Part of a small language model's weights.
Size: 8 layers, width 192, 6 heads of 32, MLP 768 GELU, vocabulary 4096, 5.13M parameters.
MLP neurons of a small language model. Each row is named by its layer, matrix (up: input weights) and neuron, and shows model dimensions 0-191. Each number is 128 + 32 x the weight over its row's rms, rounded and kept within 0 to 255. Numbers have three digits each.
Before each neuron's rows, "fires on" lists the tokens most often at its 100 highest values on Wikipedia text that the model never trained on.

fires on: " ab", " am", "ap", "g", "esc", " under"
L4.up596:110177114172117151106097117179140171121105110111158059145115140125173113109149096147135149092191118111123151142153150187131168148157078127143120083160120125210139105119169127182159161141106164093147157124133118138134040151138152151129154171152092153138133087109077112158121081083120100102158151151121121138133143071133117126099100108142171100140042147196122153089151148102099092127096133145073161149092172171110127089117096091148196136083099133126135123186146068113101029132137159117157166126164114079183131145151112154131099145142149064110107109101134141172179170111092058064

fires on: "on", "p", "ar", "mi", "in", "un"
L4.up400:117163139153122140158155135123123081122120138114087134120149142065083153137171122139122161125025129134162143125039165135152161101133116075078144115084053115172117112163122114164104197174085113177163110126145140094180154149105103138141103182106134072101090125123146134091177147098134062155115153182136141098128162134140177144108179160206146128122157097103095087149119071125119130140120206079127118077135142105081149135138154085055176107121122151116129135104084084125074123187135129160111144094183159193147127143111119163129155139130141116121099108134172117082106124063138188161

fires on: "-", "C", "et", "F", "ood", "ch"
L4.up407:144124048121143085147093103153150193122186143102121104149099154134108114094182132130066210106182142093129130121180161166135214103099111157140091138107152067145142131187134075064142069045160126136167154133115100159121120159154098068139100106117143082154135129151179076109113124163069124122159062106157124144109121189113076119071131119150166114197158103136091089144146126118145139128135116125167164108131140116121112135121092132145148135126119128206155074194117137156114123129138174119068114169132106129163145122126136101104148090200107095158120173084125117132144158057136119141

fires on: "al", "th", "b", "af", "d", "k"
L4.up716:133077157118114146096162127144112160192134135137147140110086127130112138171122180176114190189184067116132146193119105094132133091117106106128117159108151129150194188153156176116139125145119082197110127138146166081158136126101051132131187149176164171176141123106078114149101117092119136113146059119088069109099125133122109068106167089131165152117073132134130132101092126104113074092095113159137096092148177081111108157135091099103184081155118128143168131069067131166100166108197168140129104147153103092097159113109155080160096117155149093207091132101131086141097120117104178131

fires on: "im", " com", "iz", "in", "on", "os"
L4.up37:138148100164162091117215143084052088063171091142097101085122141109170183136121082171133162119086128124171056136125160156106075125183146125149159074113100148113136186129131108124146153104115163111169116131134110131096188084152102136104117153138116142100142123123100100129129137096118173096152166145120130116105132097114140089126168089087134180080103084172110123105142156119139195141187153166173128047130169166145167159082130118183111155163089172098056091127095111128094117148123187104195105131171188155129130128109179120121153168080129119100122105142117094101061151106130137076

fires on: " J", " se", " R", "er of the", "at", " Mot"
L4.up602:134135117189120138149150140110112184078148131125132142124093130158142200117085092117151186111148142111132147085113180083151081054127164106115089133118101153118129144135096074131078094120157110168167097090178137101116178129148113121143128152164176135089135077129083106168155103146116111135142125125070144142141168106112134106113111043144138064104144117192148149103115137199154061159155203142102183090120147101154166110103106134179127093153077132115109137100124127105168089201081104181127101174172098099152077103096099132112158104162190094126187137133209084111100157113111109152

fires on: " ", " res", "-", "o"
L4.up686:132103139166085082145122143151121094151083054141181079160101121138122137118128147102146133118154188149142123088162078155162117153136088100142180084112145113070161092108150100081114189130128156157101170125154071125116130138113157103211060151126099043152149143113128138164117105157108114132105130105162153136093081107111142122078075091125112176151126121092186163110125097133150105126102196104109164054106139096103144120167158138119141141137072142098103179113102161095131115078172168212129124106140139156100152215155101094153102154158159086184125129112108192112166183077128135144

fires on: " only", " this", " known", " This", " ent", "ility"
L4.up672:092068127138140162146127180093148113123138140096137162127127119171145158127193106110084095133091114166074170117165113155172105047088177127059112106120113155114109120070129103151078152122139135137167153122162109155144084143094124104126143143168152100143097099192082165148160098110089067127106102165154142116153136171218142126134124171120145169178172121116132079137115063116140176167138190164138116117111077145205087142106165130060132168084071151156128140085118092055140126185161120116137122115100144138093108106084144167129185086170129122137101093157156110161141071162149112098

fires on: "al", "or", "inal", "e", "ep", "ant"
L4.up300:087102146117189141075130148151100172059094136161102148091106114113163158124089114109139161164144093160059114163157071185142098151126115136152145210113174110127113145161137145123067177113134092101129097174105151132104136134150109091112095127101139075083120188132165130172134128161148115101147156187108156099074126109121130056079145088122137126155168104116197074117173150168097094130141140170121095182170137121081123145126163087201144160137081099142107163181095079119143108155109081179147065107093150084091156129103094113112156134113095083138118163170117113162183143136115105195

fires on: "e", "al", "all", " ", "d"
L4.up58:095103103113110107102187097132144121139138168124142115100111086146160075122173132086150170178167165173107115142098122130095153153076151142103071192045114115133168166109176118131081114169113144148116117180154111158144168099110159092137133105105069129147073167126072110107096093129204183130113081160149080149160135147124177133129187092098041121112085139096162151112082069203096093165166127144165113108105134109154114138110175152197109177107125110123070171156106137122115123104138142155147064134144137065117129135178140136137125107129123090160151122167105101113137094142073151193

fires on: " Stadium", " County", " Hall", "ks", "ena", "ron"
L4.up671:133113168093149139141164151118095171108157127128129104114174106089163186131115192051158176164146116101119149114140139101124180150114107131067007140117143125132098120184127139084093140145146120108105076143093174069161121124111125096181130096166095108085157096149120088154128102101176100124121094090161140168160127147070129149157146162137101096119101116168092147068106144117105156151139152189089137174130147159136116077165137142083129132092146110185124135063130175166163121145137142157119124080100119088165061111105111056186120110179157140186160144168172155093069152092135111134

fires on: "g", "c", "at", "um", "ut", "ab"
L4.up31:119151179111066155124166168156171128102137115158168125098117132099134152122137151117182027149177102147154078102119127165152109119124121099115108095179133089130136074101088125166087084128172132148160187169121199108134109104113135105146127161133105080112150113152115107157100128104115119097160140163066121081112221107137123143107115130168127101088098148105119146144113134119083096145078110122062174085154113099142113150153185104127129105131167132145125168102145145141213182151117137071155092097105095144179093122087092089182176087148119112153157125050191118109076166147195122170

fires on: "d", "l", "k", "ri", "art", "st"
L4.up221:084147143086140146086107086107131137145118099189132152130130125141091120053142119152167171128139127152135167160124127107098145133133159123121120179091101144126063159082161148092155123121116105133080083146124111166156124059139123103109164123136104112145125097162161106116102083118165163164088084180127164152128094153062156092129103116186124210105118141122149174085083133105111196186184170075102088122111168128136134193128055145153195054133112171129132142099169099116166119135121102079081147150213126100085134123237120112127111140118143146136129122092145115147113144091094187149

fires on: "ist", "ig", "st", "ach", " both", "ech"
L4.up232:142131143102042127148078107132174072139155144091109081116143100139135117127123137111105112131146122108108142129150106129099112109117095110135060114106181130141148072113166181081213124093103110097119122119195168136092093123108183162135104141163166090177153068167115130126089130147166144173116187117093116132142123106111215137183111154121178201101137110124182084121167132114138116153065131132153070150138179145166097113098094139144113137185092225167114109138152186089114037131132102088118124125139153128121164111120138074147111152129125137126105102057117169187117131155097162136

fires on: "er", "ier", "ost", "eb", "st", "wo"
L4.up210:080119142113063122159091158100116089174075128113100088113101245131118143146133136101146172148144128136103090083149109102179065172082110140113125153130077173141059105155148161072122119146042129104096122180131163178141142149139157111128092142142135164168195178172181119113144114160143133114106160098099132137134156154167130213144156120109129113084155072121138155120134112096096120135089163138119076133111118137123149049141131141058183081130101099166126148163136116180155164018135136117156095109108153093151149149111134163089125117131172120144126158118093134164108142135139094103

fires on: "ard", "re", "t", "ut", "urs", "et"
L4.up713:134072149154141165096089126110047135135175109110139100132163141106131160126116103193099192158126114098080165129172109118123128160113194146165122123087123167112108067133129177119100132089121108124121220132107160093179172137114113162121134122121032060087153142144116124106140108154118084150117136197079150110062081116080134102147138158140111159159088118126108119114110168134130206121186109123107092142155112133131140107154103104156139111109170111109098095127124156101148176144099078151123148195114100081189136131158163102191062159136144172103143126180106169077062093123106134162

fires on: "\n", "us", " t", "e", " h"
L4.up451:148189064162106111127101126147095108165146119076100147129177210153123144053091135087144159152132071106164175073117162210102113111089079128154146077152132155101137142135097103171092149173121130038123124120094152094200136123152089114159128136154158166139093118133093073127132100107204128079102168163170116064073071152125114142105097099084145123183185153110135126117118155122128100142175157138087112143116105131141149150137122124143136152194044140097100141165208158138129092138156118114139095118141128092133163182139128100151091109131147156156148070123121142102120166111092118107

fires on: "te", "st", " dis", "h", "|---|---|---|---|", "ch"
L4.up523:166102174121120108108100198164137154126144140144099089127144166065137147114178137098152175122115140137178172160082110127178133175137124105174171153106108191159094066153095058138155104106129166132124145112098146162083122122113145145101114136136123130222062073143093108135111110149148097134104114087172122186145192098098058150039112157139188111112108131130139142095140166114093103032171130109092079137148138147099151133152090138158158104147111104128154162183083128075138167139161120107125117130088103130171105159122167136087107108066203103140153107156130105161136116092089104132

fires on: ".", "A"
L4.up111:125081153134160154100156110199151153181102126110095096189110137155148092114122108102166036158095136139165127155118122176095161159156106119121111149151143137084133102075072194094112131117103091103117144190085131145165091144142123167179155109143144158154096103135094126124149136143178171106096134117065125138168127102160109127092147165111160109183109168109141106175160097111117117103136089133152139146127117083143031176143125135092136065134100115098097109152090120086139140106132177189147099140146129196094085164121051084116091148110115182181143130055135081085167102163177164144

fires on: "ag", "s", "es", " |  |  |  |", "or", "od"
L4.up136:124137128179113035142072105096149164150127097147143143124101065164135148204144126130144093084160148116168133168128180126124145094107132106086135160145066126123134079158149132095153117177157113128095140166126089166137085169074187108100176125117095167150073108164133122119094112186105100155141084205105136114148173204137114104093122125158095147164111093138108112115160126088105083128146125143102146147109150150066148091135153126150151172156095095093115127162173094153147150133186119154118143086083071118152154130125074048104128143138134084157106160181078156184154104079133051164

fires on: "em", "p", " resp", "a", "st", "s"
L4.up387:151164083098151118179076135111135068102136119165134094147051122177161144140087182091100084173101111126111107126145112160097114152121043080154166139117172153173135161132105168174135154172142084122143181131108105146141120188111115106131153082124105095161111057095167126171117180199119156179082077116078065128114127202128198162162099147109163110194098121101130117120127121125137187114134203118129127132151137105099132105117178138155068085104106164116149142117088104172089113167139119104090114136165083152130150130115119114045111161109099165104139136168109153129117111150100162111

fires on: "n", "r", ".", "f", "our", "b"
L4.up83:152075162172129174074114056123129039160137104162141149171159098155111145153166135097064159151122116108111184125227111135111141118112117100088153113136166065141116140109131124154101144149055144150129162141154116133133119145163094128194097146184122119108081177126062090179129150146118129159134076126068101125154111129090090120147058129143115139083184091185126198118090096136088126157112115084116166167089141120124149075100140104148148122118104135154124123112106136161152101134156205229119167125155117130138084095101091099114135128130115131113157106158143113167122111106147212155

fires on: "y", " |", " career", "i |", "ation", "ud"
L4.up552:117095135108091135141121082107122124169120134163176120084130092195151143157083108160082093165136115178167140184119108123171087139120127150132110049154104164146197122176097134121142105164141112115176075126172100120108118093150091135153113164114136132105141143135079206121155133060145174099145153106108070098093201116108089125194120109106167127137082131130145124120186101136083077119147123116106121115110120162123053162113134118113120170195118096102065108192141160095082146111121141124183099118142119084111135138152121193091147126222172128105083185072150100139123090112166118150

fires on: "u", "==", "===", "eat", " attack", " ==="
L4.up185:151155194114151113132108214119113091138175115158156163118108125094088096148099109119159148105078135161094108157106144126087116165093114110146126134108111129099126199187076073110092179111106114117180144105122145150094096095197154106128142123129069105110116175168119137103092146158175101185123101087186092173135138097118100126108132164133183094137126136091154095126113161070156124171137189116127139170153123140136114152089122153136099064102172129194146081189134187106179089106098127106136173173063141121132165127147144126108116130086126086117206083118089145070106133071097141193

fires on: "i", "p", "er", "k", "s"
L4.up441:147099103086098064135101122119119075137128114122164100091095150127140150134129144109130139132111103134159079126095110139151160158078136145113190193112071086134126191138108179078142152069093109075094155162120104144117108080149087164165096106081088207148091109137135117178131120138127154105119147123144170161127137141138154148113115183078136204148179125103133087162135147168079097151121129124128082115121104110101138160109148117160075139044112106165145110186163207144175099162097206107132134120197126138148148062127160083150179125138140125124159098168096117127156206150063156118

fires on: " or", " &", "ar", " and", "em", "n"
L4.up89:189074112102114108140148112184104168117188087095184145178149083144128118068122078097124167107087092149155106135147130155146125130103123077165131167143093148141099145163086145088106166127085144143193072076101119113089117105194113127110152109106150191151098099096160093161084119186122112168140161152161134151138179028106084119103150202065149149128105163130160157106130089178183135142095111120152135161162148120109146070138112145139141076119148155107166070128146147184099061106099160116114145169108129121140143173152132156113126158126122171145140101079151072166128103129078142084

fires on: "r", "le", "a", "he", " f", "o"
L4.up417:159138084139078150135157067111179154110113193186117163167108093130151133137117134098093144068131096125117127124029168146164144113125116138137148149188109067172092120094120130135119129164131126180121094110153129163114224119144098104129090087124101146168104121212151183151130122126169134092125148098125114142114110120128139129142160148091184134200087123108169172106122080105140094153158165115101142113117090106151080090090147136096194164057141117132094062152091170178129089134129108037112128128176152158105134112137207150105161140129091126113138092190141125090107087138109122141

fires on: " b", " was", " s", " B", " is", " c"
L4.up669:119149071100066101123135126178144128123115125175077128115094127185104093121180031171093147175078134080144111121110147146122088069141194089130110121084169066161120091134152155161125086141071157055145131137151096145135179122110160165133131116129037130156106168096137155140136078125125112130141115139182108086117159159143134130120110157104163137193096146102099105049128179118148140137180060126139136150143141128156124100131166133112062132161101139147153118153103133178139072119116158154099116094135099112149115132182165154141105127177099137158194137167140182050130162115122074120

fires on: " ", ", ", "-", "ir"
L4.up282:169096097092097107072139135133115117184172117078108121109142133142168148106148080148150183151109171157099087094140072115163150114071101129153167177136147165156171111138118118131136094093136140115141147146094180128097160069118189140146064136178074120205171139100138158098101116104108106093110110180140154116176125102127141133096231107135049193097141094149144164136053104150100153110195115113098081103144135124093120145127144158133142129153125136105112136132119154071137113180162157159147165156096148083155126153101080139183142093072139106112123159122177053098067097123156113157

fires on: "az", " C", "z", " to ", "ton", " and"
L4.up32:088158112077100161142114138134117132096176112150207165136089085185144144145176135154128128131153069154173073057098166130129097088051181097099147125136157135118108161088145157090114091175133128181152127065143135098083108165153147125079126081177117150141102110103103204118139106144106168101108128074137099123125128118154083126182056059147163135081171114101071173066080154107058086138057135144177161166112159110154143140115141167117121142131127096154139172145137160088192143151100111122106135126176140164163126119172146147160114127171133142135148122126082119157085163137107129135

fires on: " m", "000", "r", "10", "ended"
L4.up540:158126127150152092119184094136151153141177119096132134087184181132072125097170159101195064209138094126098092162108139165125085158099141175124116096122115127090125131177123116097124134156126132122113098090170156152132168134149169106143183110119066129221112091145128141151077057124169167133123120155094057173088161183103084097137110124105126082118069164101147096129110051159148133133184115127144168122161139106060146085101137126177165140153101062094086145089131167081155122107121169174115124135120127122142105119153139110132090147063161176103101127154118106098160179098119130146

fires on: "al", "l", "st", "H", "inc", "E"
L4.up19:035136176080167187087101097133132143181126123129089075182111084129123156133141158158101179105136119151062104135056138160135069120105176102125081142100106071127116112128112175140132117211116063107114146150160126075095192131105180083081177141197101093144160108091126142062156131131161150100114150162153123118124161096069153200174157103155177125087124163121137117121092169127127120109138124132156193124115104075162090181119118147096118137117140102132124136109129133146165108158110138114103117095114066114106135119125117155166085149116158202141177133103127192134145133168118166102